python train.py --num_hidden_layers=8 --hidden_size=768 --num_attention_heads=8 --num_key_value_heads=4 --head_dim=96 --intermediate_size=2048 --vocab_size=16576 --hidden_act="swiglu" --norm="rmsnorm" --norm_place="pre" --norm_eps=1e-05 --positions="rope" --rope_theta=1000000.0 --rope_fraction=1.0 --qk_norm=false --attn_scale=0.102 --bias="all" --tie_word_embeddings=false --parallel_block=false --init="uniform" --init_std_qkv=0.0184 --init_std_o=0.0046 --init_std_up=0.0184 --init_std_down=0.0046 --optimizer="muon_variant" --learning_rate=0.00647 --lr_mult_qkv=0.5 --lr_head=0.00656 --max_grad_norm=0.5 --warmup_steps=200 --schedule="wsd" --decay_fraction=1.0 --decay_shape="linear" --final_lr_fraction=0.0 --batch_tokens=131072 --max_seq_len=1024 --doc_mask=true --z_loss=1e-05 --train_tokens=1179000000 --max_steps=8996 --dataset="wikipedia_en"
MLP neurons of a small language model. Each row is named by its layer, matrix (gate and up: input weights) and neuron, and shows model dimensions 512-607. Each number is 128 + 24 x the weight over its row's rms, rounded and kept within 0 to 255. Numbers have three digits each. A neuron's up and down rows have the sign that makes its largest values positive.
Before each neuron's rows, "fires on" lists the tokens most often at its 100 highest values on Wikipedia text that the model never trained on. A number after a token or word is its count.

fires on: "\n" 20, "\n\n" 18, "\"" 8, "=" 7, "ag" 4
L4.gate1204:138124093116130149164112132132107135134144168113095173111128126094111117154170088113146173141132120153136101124120102097124071145127124124133137153118089109130121117104086147146127129150147116156116133099136133126136154146149098115111108119159135150162157129118120110110129124139141161155
L4.up1204:119133108150088107134176109123124119124110129120129155110062115120112110114109148122134119157085167159104130096098138091090157113086088118100150130126149132127137163102097140110124145147121125109139133125131125077107106169171086133137097128125101159172140154089107121106101158150141125151

fires on: " the" 16, ", the" 14, " d" 13, " An" 6, " an" 5
L4.gate203:123138086178098170168103127094103142128105114135103120123135166113151127107110140162127089101143056117121106100157120096111135136101127109112164152116155161120132151121085102167117163093153161134151126146152169092158122106099129145160161130149154134124109179097130148126112189145094145134
L4.up203:170090118137096129142118093115124100102088132178123084126129124136138114121109138105121135121130116088146148135129120134125105136150099142154127097111128156145131140113157125149109153113162092124115155146144126127150172128095146081118121119183139143135164122171121144102156182117117131158

fires on: " a" 20, " to" 11, " in" 9, " the" 6, " for" 5
L4.gate1430:132128146131152153135113147136120183141104134126140130118154155093114131153149130119095128145130119135132124119102109117154116144116097132132123149089070109148076095142099125162152107131131180128137119147142098148158133118134131117148156123121117094107139131131096133146145152076118133131
L4.up1430:136089162143176135110149126092095111103122144092088136104105130127137098145156131131100133108152136152125109099091112153141145186117146122136142103136129104164122107108109127155151132136190122164128119138146111141116128098114157124129175098115134140095158124147121152099126150088132152078

fires on: "0" 15, "2" 9, "1" 9, " | " 9, "ide" 6, "–" 4
L4.gate1222:136108089140110136140127118195112106134101120153137128165178161086124146141119145175121144166108108114102134118118112134156117118135127124187157100086156138112152114127101087114133160142166132133091122105112144136145135115107168117127097152112098151121129116134106149068167138106147090133
L4.up1222:131145156167179159095129126131155111134156152149112098141138108166105158113094105124142151118113081096092062129123125111114153148121131178109139174130127120126124131131108148091095112129138156116085155162120157111133144143116107104120106067164141105118119138108130147108144090121150035105

fires on: " f" 43, " rel" 14, "ed" 4, " to f" 4, " priv" 4
L4.gate1142:125132122162113146136100124101106110121099161138177166098155097146166145155107106162142103125103076129128133202117122111116134105125140087081112120133117121130113151147111117145155172135119129122128095139138139138080141146137135130157139138096086140161158166119095157120118107103155164149
L4.up1142:125117116079132154139144137155147151148136099100100098133144124140134136153148189114128110130081177130155097108143119101128126116121127091152113155150114145090171098141158150135139090148112129092111106110139108168142121109115138131165141180155098124087108148127119115154118108098160134164

fires on: " for" 30, ",\"" 8, ")" 7, ", for" 6, " and" 4, " after" 4
L4.gate1614:125160127180094173123120127129175093086163149116192132144104153178124096118150124111114151124094124150132148078130164166080136113135091099125135141164088154096125139125160118152137093084113135125115115100126139128101119077131147133100120102126131139102097119121093129147106142138091073114
L4.up1614:138106124111127133129129119112124111130109132102113176181145121147137088108143093122113129163112139149109132124110110103115183152085117125144124147093146123081128143138092130124138150101114073136176149123117127108149115164136118112113144131149101138138126114101107146160153137133092119142

fires on: "\n" 58, "|  | " 7, " | " 6, "|---|---|---|---" 4
L4.gate1234:112161124182112083163117162119149092143141152124178098107173110114150130093109141130131103141084112138133062096158110141112138131093105149152171082137105149152147131056166113135148117151122043146079115160134103141118115115119102076135111105151145157131175140130131128095095140098130132139
L4.up1234:105112056157136120177101178152098114154192142117145110102138146133146126111141098091122099147136090162153132122129155159152097078111176150127110101139131115168155118086120105143096118120119115112104125112140105143160131133138091113140137151160155110124133145148148122138115115120148110133

fires on: "\"" 29, "\n" 24, ")." 22
L4.gate2015:115092104105137128097126100136061137101137115123115128094167128117115123108160104137101100119125141116142101140127122123124190069119128120128081127141124149139087123112117111144097134105140138113143105137081152117129118153136161160133123129107105097146120158107117107100070095150117121123
L4.up2015:167108139148123093144112133136121156137113134119152103127173110099127094130118104125092153126135133136143112117142137104193154127110105173169108139131116144117127139092090141170141145158133122158124119155094120113112138114136110129169123166111139109116117136152139115108110126126139099142

fires on: "." 44, "\n\n" 7
L4.gate1244:108125139147133116150117134121083137124099130144131161128147108091126105126123113120125146149152132153102132097076142114074153181091140156160141177158117100134104114115119110096129145139120075149151124079102146131140145180127126091117127149112151129141119166121136134103120179122122131083
L4.up1244:139176116132135119141117143113116102128171106120140154143098151105123170125150131162115146152138165103114167113093104138061093095095102113179146123123158156122117119134155145123106092117127086154168164145095107180160125141127151112122103127095080123172116106153136139154109123107116132179

fires on: "–" 81
L4.gate1005:142109169133132090117112116133112110139129156172121103107122117144137136138113125076066111137122121165134100089159103151196103102154113128158131075120156152101125114135074162109168090147183115092104104110164130144154108150139108125140153190161124136096130118094164163116112091139099093146
L4.up1005:146109127154123144176161153117123135167201116127115124124176127135117068111086096124103142123142106145126130132136155119115147141113101104111151158128116104120163122183146145139107117111147125120091129124140071108122081105149100145067078093128110086103177136155111118097161112118128145139

fires on: " in" 26, " on" 7, " on the" 6, "ase" 4, " on a" 4, " purchased" 4
L4.gate75:151136145146115114147144108096110171086108142129141100135085131110126119100139132128102090094133138147135133112108118128140087136111097139091071104106108108120131143129127135113110096122123166111180101146109147126104143093109138094116142130150096142120115084112098134136158087135106115106
L4.up75:130121092112180149089127101174128134110082135130160133084087121145141078129158134095119110128129084173147136156087095114177111140106142151134131156111153125091081152122149087100142110135103160103140134149117134161120145140128131152123163137156130115169151098100164088140158152109108132165

fires on: "\n" 36, "\n\n" 9, " last" 6
L4.gate1158:144158130081095119133094120112109125118103122156151138101104120169075118089163101152112207148133149092105115174127141139096130099128169125122106107149101134123126158137138125116122106159124118168110116153150156136158152097160108138136146128079134107153133128122124146142099129112113118119
L4.up1158:094165150134127112123132186165128098102082139112135161133125118156075082147127122134131124091145094150127137148126143110091050097153111159121082103085147129179157115140140115138136107125168101084110114143126083137122128153163136130113129146105129079119103124165139113176140133132102104153

fires on: " at" 27, "," 20, " in" 13, " on" 5
L4.gate346:121146113139164134146117119124104132138095115133155132125128136133138162121128105109121129137133117128148154136159113154132111119120119141068159165133116129124123110121168117154117137103134157171159174164100101112141081160118128128162088122121160089125117139114100124139114152120111138125
L4.up346:154134137160123139125111071161125110089100171127163123108127109133180117166168105081107125119098088120123104071101179149167146116144114116122134127139086117129177124117141129145114138133124114113118166128121101127149145117096114167116129127147136143099130141154117124141141161125134179108

fires on: " from" 22, " in" 11, " g" 7, " by" 6, "g" 5
L4.gate1268:098136143100060123133155134112095061114140183143108127134111114126120094159134114080140124117113131147146127117088138101144141158158127102120137126123163102129100115145048115139143145113150137095129127136186145134155106108155147109152144151182142130106151108124165159119107136128072132145
L4.up1268:092133108135104168125129129102124127134115133136125123122079106116133102163125171126116085141094092139127099080165111118154153098143137141172082091158118119124089101121119126152119073132108160141167180129108104102150150128106140108177118124119194114143122084149127105130077102096130119128

fires on: " for" 41, " | N" 13, ", for" 5, " | L" 5, "i" 4
L4.gate1058:140075111132094120107174173113146134105139138084117144130117125129146121148114158144172142121120102171144149138167086141124144092132125128145130112145095139123114145145141101130111137117109176141106142122109127097162090131168144124122079125083144105113144107098129110161104116124094162120
L4.up1058:105126111133105128167127121114099169183159183176138156108142132140115077093190137103152127166114148125096152107159143142140132132115114163097116113153135068106184082154146134120138132130163109110135122127099126166109119080158068093151129127110103100130096131153094132146154172088114084125

fires on: " the " 15, " of the " 15, " in the " 9, " to the " 7, " dis" 7
L4.gate1318:121106110115121117086131087122141111124100135164078129156148117147109103128122160144133103122132130147151106113115123129125141156099141128148131086099106110136112153127123101144147120090113138107154119122135150129135155092145121118133098142148143149092149125165097063129115102141119096106
L4.up1318:133150096138121144173085116129138147135152145139142183119127111147134126118114129131160106124159126133140157140129069136132118170123108089162145146122099141134104152103138094099139124136094126129116161110102105129159137152148118112135144108109099151094118092141135147093120129098123133129

fires on: " of" 15, " at the University of" 11, " at" 11, " in" 8, " never" 5
L4.gate1399:100111107158154107121106103158162144106117144142143078123133095120097143144117138130141143138135140112135140161087134094135116103144161144125095166128107125157138130134107135136138146137094149116155182168127131144159136129156116128133134142164126121135125153155117113094089142134101115116
L4.up1399:132164108135126136113075096129133084100095152145153131120154129099144145127108136084142144120117129154140100113152121142093155157145125150149140095159154108154117111142162068146107129148161160131116109136084145125121092147117146155104164113150134118119129125140128085146120109096126151144

fires on: " and" 36, " &" 8, " in the" 5, " The" 4
L4.gate2018:110091148137147151091107070114123104140157137122147117165096115151099124068124089122161124105164129112118155148100089127137152179138144137158147082156124093160092162154098110186121101122134091118117072147129129138142130141168113176125146170173124145133129191124115123152128105138115103141
L4.up2018:149106149116177110119120118152138121149073111122144132146117153115132136121125101167127136140153143110147091114130185103131107160109163141146120100071129143112130145131129109145128121130148171117144157151136126097095159131123138112178137170132163123130147123140175081101155165166095098151

fires on: "–" 23, "===" 16, "2" 9, " ===" 9, " | " 9
L4.gate1391:114126107106121167135136156126134143084141131127148117110149163132149128168099125105132126106132132158130133154104165150138128125116133115092151118126158141078151121099135127108126089107104151129172149119148163133094178126094172121114150096119107136163135102098079126085128175145124116144
L4.up1391:127144116116135133130154102095153135106135124154141091116109138147088130164162133124077126124147123083156143136109147131117105126086158127152072176140117142117149098151088111128081121143150111118092102108162089104101114164117165129105140148130152109166107136111110106133162120116137085087

fires on: "1" 46, "2" 20, "." 11
L4.gate1257:135153126134108136144100163116110100150152100121104119120134179121121134114112164119109122111117110110133145171087170141126106145144103106119152138172141094132168078084097123092159125134132164161153122160111101125113137105119110123167161093068078146144074117151132140133110120102146102112
L4.up1257:136114075094110160119111157120086091112131099158112161141113106121110127101133107100141120146149113089157137090117114155173106138166142120132147105124158128137111126144125137133106165170130097144134114132100122126137125132163165150147092118141137143146111168117131145106101136138122143165

fires on: ":" 34, " include" 8, "\n" 6, " include:" 4, " included" 4
L4.gate758:144114159154130077129170111122125129111152118122109184137132180110108123123162112124153135148112102173098144123090155145172127096084164127113132123101147099135132131131138119146144143127114131148117132132093128152148128119182164180100122114111095136144116100105099152117087151154143134125
L4.up758:121137105158124124135162128120156129126107115098120145142100116096123143136125136148137099097133112150147096086105148136117155105067082113115067111108135115130173130132177149162133166134151097114138125118111084153102127149117142148140139102109107152107150139116118088150108139121111130148

fires on: " in" 57, " on" 8, " or" 8
L4.gate804:121129151161142175114102180098111144120115143144084157135134128118143156121101110123101105133140132102107153158125135128155120151108158130171130105098131133158059122123094101127117112150139128097129162106110163122176132124127128129122093141161151126107164166112124153162141122137147103183
L4.up804:136130150135149148112111172119112082112141126126109190096129122152143111139138139080098114139155111087127125202113094094125083128103135124189124138119093154132099113118113139167105093178141157117103114169149135120122110116109113170132166133114093101106138108101074162179151128110151131151

fires on: " In" 23, "\n\n" 22, " until" 10, " under" 8
L4.gate1503:141144131165099121097153167101123098139172113139147075136184154117114104104127137106137104098109089169111134120125116104139126161118111105138109121129090118106169137173096138139097111156142084106110121073096138106159120118125133128152140126150128137166170152134133101135100156132111132114
L4.up1503:130131147119142128144161152143083138135088123130129147148141121151165088134088122165165092129137160098115134101124116088161151141159117102110171143148110142149135105111159114057109084163114117117097136139129105144142161144148135139144102152130110149083127122132130135122105162120147142155

fires on: "," 22, "ig" 18, "1" 17, "2" 13, "0" 6
L4.gate1057:116099096138086082096132090149158083149156145128112114098093170115081107144135156135091115141119154130088110120111119133160141147149115138140112149111164155141138128114142137128166119152124135139128131139143160108070151133125126157141146135143121126097092086191093147159145139099128166161
L4.up1057:136104100101092154126085136149151081130139113084135168124121123094135111128130103090141135158105100112184151122081121081098126155148127150119111186091143175095131125160133114139068114081165095158107154129155105101146136113156106143160116105156108135117115110147089152119082129164105102098

fires on: "\n" 70, "as" 5
L4.gate1054:133101133142134143145178132144152108073126128141130080098133120102128107119147188122153108131092109141157146105142153116094126163084103173128139103138128131139101165094107124104141140157077081148072096117145158144118108099149148148172140130089145061155147132151064171151133113154114094141
L4.up1054:115123114105135079119101114151122122125138139120142150118143151150125138153134148097132155103119101139104148096186140097165123151149141139126114122125158172131099096130182187167153141141118134138131116122174160111137155113128114100134134138100166164121133092124089117118142113134109112125

fires on: " St" 23, " of St" 9, "St" 7, ", St" 7, "st" 6
L4.gate642:109129075136118123115086083148119109136096111145099095125158135162129135113100179119140188096106134108124129155159140125142113119101118106108111124135132112147152151110182116116131121108152138159119135123140116101111099138123106119083167143144130142092129141115103180116136175162110175130
L4.up642:111112084139102122133120124127128147122115108138100155125145125175192131154092149111142139178089134081143131122148128111142121099142099144117158107135099138192098183115108139095176138156074088126132154117118113137097100112106170115119106133109095165113097147133133108099105148076151128127

fires on: "1" 24, "0" 23, " a" 12, " the" 9, "| " 8, "\n" 7
L4.gate73:125135135146140161132142117098124133117123112121119140145142138098097096103210155111126134105163139145139098103103107105106138160139087122133100141139161158161136080115100142113124136127163138113142100145121170136160132142133156192125127144141142140129161136157142166121151160072145140147
L4.up73:133130117153108122123151122109115094104139146108137151116102124111113125135088151148139118144155134150122144104103152139099074145102115134118117110145132130082161112137115111125144118115138130128115172182151132137106124128113128124110140155108148119099102133159103181104105123116092138130

fires on: " | " 16, " water" 13, "0" 11, "." 9, "," 4
L4.gate397:156102124095131108086112123148147100119159116140145139146151127131137114186148114157106176112183118202144173140131084129135141095106132145132137125129148112147113132135099166113103130127129091135131131146106137172176134132165163095139135123105114140145127094141144135113104141105107164099
L4.up397:102115157135149112141104140104157128164155128122133144164135122117135145128100131176149139092133132152089114171131155133110113091138142159155163138105122132162102137156077117106091106125134111126110142115104135127125094106145158137104159128170113127102140112098146152094105120135133111128

fires on: "===" 22, "==" 16, "\n\n" 11, "==P" 6, "===M" 4
L4.gate147:136120161098143107103108197091102134109131128138114149127116141119103086106105140163126109116075169139113126144122134137112093103157145129121139100138115135163157135170177112126097156155126065112100123130102158146102104132152179143138117178131121121110152119110197108104114144097077151104
L4.up147:141115161151118167108120145080113097082088146102129105134127129157137166153091131143159114123172138131147152140115097117117123186132108152130141164164164141142104137088141102113124137125152134137105100103099154135097108157118139163145112129137117122133127089131126085138132155137130112159

fires on: "\n" 22, "- The" 11, " | The" 10, " The" 7, " |" 4, "| The" 4
L4.gate214:118140104116108126108119109117153125147117160144115141123166127094123162146123148104126165106103146159088120116116135103168085112124127152127157119154112094132134116138125123133098124143135134092129099149148153173132124155157106110106104169116115112137109098146149097136135064124078151186
L4.up214:152107116107136114161132127152141124111138160117099144135112110116110189131116178113118134152199094131103124118115175108105102101137106130095123120166118126139159118162142175115118123131126144136165139115098136115130100157141127150120146169141116088096124157137122121151105122113105132099

fires on: " | " 34, "\n\n" 13, "1" 12, "; " 4, "\n" 4
L4.gate1228:111140166140160115169095110152164172170145092120113144107160116137127160141118115107103148111156121164082102109131150084152163082112128149122097143122140086165099095144125164147162103146164118166143111125134106137126129136106151149083109122137109139105155144142077150144123127113154089131
L4.up1228:109143111147148074152118194154137115080103142165137130130108085142133147119122108138118187117117135145121117095139143116152089106123168149139177134082137110144143131143110136111122140131118142146093091117119129107149147129145145159106131128156155124163129106115189130081150131132099154098

fires on: " of" 30, " of the" 12, "s of" 6, " of G" 5, " of P" 4
L4.gate560:102102142165150132122095123127098087092135100141125163077141151106165091145127127106107126138118109130136151134108183128097156127068160168117107166148136080117084123128111149123146119117120113183119123074151143127157137110109116109113149114143102167127107150085132104149121121119162155135
L4.up560:119086124147144146144140131141170100135119144139115173139161103127131119156096140178109107137127119087135109112108134097089128163160092145149107124148103114175146095150172143160126127146107116142128137140189120144122122155139138100087143130122091126143085170109133192109130137138140144132

fires on: " where" 13, " ind" 10, " Ind" 9, " Sk" 8, ", where" 5, " foot" 5
L4.gate870:132134134156137135143102109123133148145121104166123137146134190121172120129117107144102147151146183073146113141141115135137110155124172138139126109168126116097128113137110141087150115109106092112123150150102110128137145137113137092104133163148129110113159196097121110131105107138141099116
L4.up870:122132164147137098119120135190120078121134115104148104127105116170192157148113114150161111125124142111149131129112106106141122154154187134160084104132175144128058107143129097129148150159136084121111090150126120143147151137084123135097148117112144104152138077136127143104091099119127110127

fires on: "\n\n" 24, " to" 12, "ish" 5, ", or" 4, "amil" 4, " appointed" 4
L4.gate1938:132145136172156139105162147077094174164128164095149068176166129152120154149137132140147137127130117145115111128131123157095123127087115120106100103080124118159089112123145106162105139119138130122175140115151145120152124124094095153093119172113118073117124119152132116137116120140128120140
L4.up1938:116115118119104119176126114136139116096121100102133124154120139092133091116118170121138105157122170152106112174198101113142136110115108148081132135123164087107172129146130090108149140160122118069163128133115116162144079127096136113093079152164124083100162157101104098132158134142099131139

fires on: " se" 13, " Se" 13, "p" 12, "ev" 8, "ag" 5, "at" 5
L4.gate1394:125137123124070166159151122110115108187119140150162101146093082065154125142119111171099115107129119153118107085127098158156156124114160127104101117126144135130113161158098107124121191143146118131111114087113122117137162099107105096139148143145133148126207170096144153154100136131144135125
L4.up1394:108102122137169171152130137168125098160114175095105089152170163129148103170117123107127127105128172108084099152130068112146132103091130094152074149123147120146157118118142103128177137127125135112134120095121130159147127164108104107134102102140139118101081123132159131145119123109135163134

fires on: "\n" 15, " | " 14, "0" 14, "ir" 9, " |" 6, "ah" 5
L4.gate1870:043138121118119165096135143116149163129098083158079134140105106121140138118161157131125128128148116143102161160089170106125139114115117102114099108152100103142144141108156126128121091131120154155122114171109117145122112126109150110152138130157117144143162187114124156143047097133111120145
L4.up1870:124158143139091131141130148113152143137094130131100102145111091127132118133142120120085107154142150135128125079103121163142163125133131113122129122104149105109131122127129166108106125142119129127083098153110126129125144126124094151110112152163105150117117101138151110156078143079188126132

fires on: "\n" 17, " J" 16, " j" 8, " place | " 6, "and" 4
L4.gate618:122153144126120140110102160103117123110136133130097146136180118161185130145107126136121092144100107150124118143083161142152150097113126123088131118104169141126109106139109147181094146110089104105159127129146143084115083148138090124089132092140125130122113147102120147134101120154140115129
L4.up618:134121113126095147146128121128164114153117121125132104098128147112137129075113142148146131157146151168155128128096129091143126113133128101130105118136125166123110147161110103064122135140142111105170110099108136117089123132138162089131097132162130099171155145145151109099093125160146075106

fires on: "\n\n" 53, "\n" 16, "==" 9
L4.gate745:161113113162126127132168138097092165103123099161088135140138122151103136127135164171169081140122113109108095099091155132132151116187127151134189093105129130121126103113101103122153078152101122102145125104163126112118106117139119140090155101183117104141151102164145162134160066113108136116
L4.up745:163153164121121113149117121163142153157183161106145150126124096095123097137133122161133055112142119133106105118186152143117156095150082151142149092148134175132099117075096126136122118162149136127134137140156112196121063139142164154136147110143138095170148127183108127112128155126137155109

fires on: "\n\n" 52, "\n" 13, "\" (" 12, "/" 5
L4.gate1145:117124126118156121119133143166130133143134083145145117125115166175110074128137160139123107121159132138127158086125134126123105162122085179129113092100124126134147158119115124153152115094097155151136116147121106121103116145118161134099131107121162147140155167113134134127118125109134129126
L4.up1145:112142135117137124121093098090158132143134119128069111184126127142171139121090148126152127175144148135103111131120167105104134094141129142106114132118152146099121167100148135107133137099130179150150139152109126084107144105186114142113155114095120130145095143104121142163130101160153125111

fires on: " in" 31, " in the" 14, " in a" 4, " appear" 4
L4.gate1859:134123196134134132081116092117132159140098129163150116139165176071174163115122103150136109138117140118155153134112128164173130143129178132080113125136190147141095148108086071135150154155155123143141161083094127158152131115092095103115133101104155126126094130122161104151119083119151142114
L4.up1859:110152139128165142175104130135121127131128069149131148122123143176146151089152110127074106124178123127125127105096096149101139126133140143141151159122126118102116155134136101143105143116141128141125138094106155158161118102134142102148147128137104116109142100166114106135146145158165127132

fires on: "ig" 33, "od" 11, "ch" 6, " P" 5
L4.gate856:131136126159159121139130136134126157145168095121152108144109150133152125090156142136132142162148110183184129133102143117111141160104148106137137119115107114104120117148127149155102115136097117128108155108125121123115169110171141114089153058173207161132101122144097161108135124101144153184
L4.up856:102131108125149121155156094094129103191115180183107130135146145115166117129137116097132124150133125103141151076109095110098126160108121090108093111178105112136105121061118131110097132122101130123133128135077106112114177117125146131075133095182115111107125108134123090067073103129135131124

fires on: "===" 25, " '" 11, " \"" 11, "/" 6, " of" 4, "====" 4
L4.gate819:118123173154148149107117124087113108085092107159117104141099148139100148145104079119133137130120189104134131161139119140134128121151137124128108155128117120098113115139112095102100119146078121116137165112102096127155156117162101099146145141116138160120130110097145114128150133109166137146
L4.up819:128120155125115139134114147110171125145110137138063083135192159137098119122144126117163145153133104111147090156130110062143143136139137148091108121129161103151118123149127137149148122112094106100144164127110165079097139124136113098103124101128117125134131160137145111123111092053167136132

fires on: "\n\n" 87
L4.gate1887:092158125110104138114123145118085109149112142153102080100161144115110136126099150157116115106136087136116161116124165173174114135129129134168137125120120135161143116123141143155147104139113133161138130162114125119134116086121135166125133085137141115122115123150110146135131108143120134141
L4.up1887:152133136103107105142157116106129130133106120130119099127136153142119114129138188135140090106131128112157085151121088080132153117128136124145149193116152154148126137144161096139125162130113134104127111126152090143150129153167127147129114095102086127124109097119148133125164143142116162112

fires on: " de" 19, "b" 13, "f" 7, "st" 5, "if" 5, "at" 4
L4.gate492:120139141166163114128150107154151134151134132129124114139164173184102107136099105130079156095127106122124158142117120124137164145097167122163119128115141129173142106124098132133161143116079158150149143126140102152071102132079104160145176150102092131091145147105129136127119074093131112142
L4.up492:136145152093115117114111108127115118084132180132121136150155137107106138135149075087153079112108103120188138149127126125138128156123132136196106091098102106148148104152104113068140132189146147151113123119128127135166141166110146152129130094135125185129154150150175165133131153143115124118

fires on: "–" 42, "\n" 10, "/" 4, "is" 4
L4.gate753:140157156127171164157151147131118129125116136115132105105109119119119120114109141131125121193099139131116126140113093130092150142088109146118134145096146166117163149130097161076141116081135155119132143093132109108108142102113099142149127108111157108171163127108122122153120143104123126153
L4.up753:102103096151140174119085109106150095104140156131170122140109147123136157123124155093156114123148163142139104155161139115082157147102106061100097155103132106094132112134143109132115134107141127106159154125136105127097121138135127103128173167121068056115113175147129146191165076120110129140

fires on: " A" 19, " The" 15, "1" 11, " An" 7, "." 6, "2" 6
L4.gate553:139167145117149152130152157139113105127100088097083147108144155158077113171140116101077124154167118100072152126115100170132083140129129122121146140147177105121149140153125139134123120089130155108106120103106132132123143142141150167114158130134118158127108113127125121106116119100114125150
L4.up553:118127153119129126126136136139125100132124097115096100129126169132155141108172089147106102132149097091109133114115132146129145104145098147129145111159152136126139125164111147165149143108084120119151132128108151135138110108124105160133124098135131156143118166125125169125114158101102162169

fires on: "==" 41, "\n\n" 16, " ==" 14, "==History==" 6, "===" 5
L4.gate833:172119108163128093137124098116170132166116150142079111092133148118112134155108137132134165145178127164148127116141154132076127156140122138121099125133120110117172136131142116094169094130086143139104098137147060139093116121121167149126114120151048070097128149152122083102105140122125116129
L4.up833:140140107141140125110139104099104106106111089112171138140156113122115117128080131158140143120128099142128132130140118176100172121122121123107136121134102113132074155115109148147133114097116094135127102114108073107166113151115159133160128120096162113157157172140130145136146095102131147219

fires on: "\n\n" 32, "==" 8, " was" 6, " He" 5
L4.gate198:158134127143087163103104113107164138124110148127124065162150159095104113143087124129098125138132088141118129141113126140167122130091094145127108140113140148140146165084144114131144151082095123130085102103131113106133094086143122132120143084090047128120127103119130141105091119136115116146
L4.up198:136101095112134137095111105123082114138105129163131110166155139102136142138133105142152126133138112116118149120134154123129149149133145126110135149095178091153161123121111097173140112123113119110111167142148166122096079145121122124138111165128144119114114112117117138149132142115107133118

fires on: "\n" 25, "; M" 7, " | " 6, " |  |" 5, "AR" 5, "S" 4
L4.gate434:158158105121118113107117128152138137139125081119140116123111152150093162145126117190087128159117099134116163119117098133104140088140138113157152129140136138134139091105148105139155113104135135097124164129104163116165140079128112148154183109164093130143149165144121101073091112113155151090
L4.up434:137120155111145115109071136112147156129171125166157144157129099147130086168134120156123143142114162105112150090131131145114134101128129091123113124097139110076149147173113154143117112105117147134193140128136164129144133159098112163143106131122122174077147141103106135085119156105145096147

fires on: " and" 43, ", and" 11, " or" 7, "," 4
L4.gate393:098085151161129122134152142123108154151107117117130131122155138130147107118141133093121164094118116096131088124163087117160099152127161107154092144146142108131111092137128110129116150144136161120101127125149119055142163116159175064058124149104114093128113100146127146123108117090127141129
L4.up393:142083132127115111080114127121122143131114124103134111125121114135136139100124117098143121159123142151162162151156117113150146138140149106098140128092141119115111132113067087151097100150163100163126083135203120102124117144085141132149155137082125132168103114106107130116107106128136121133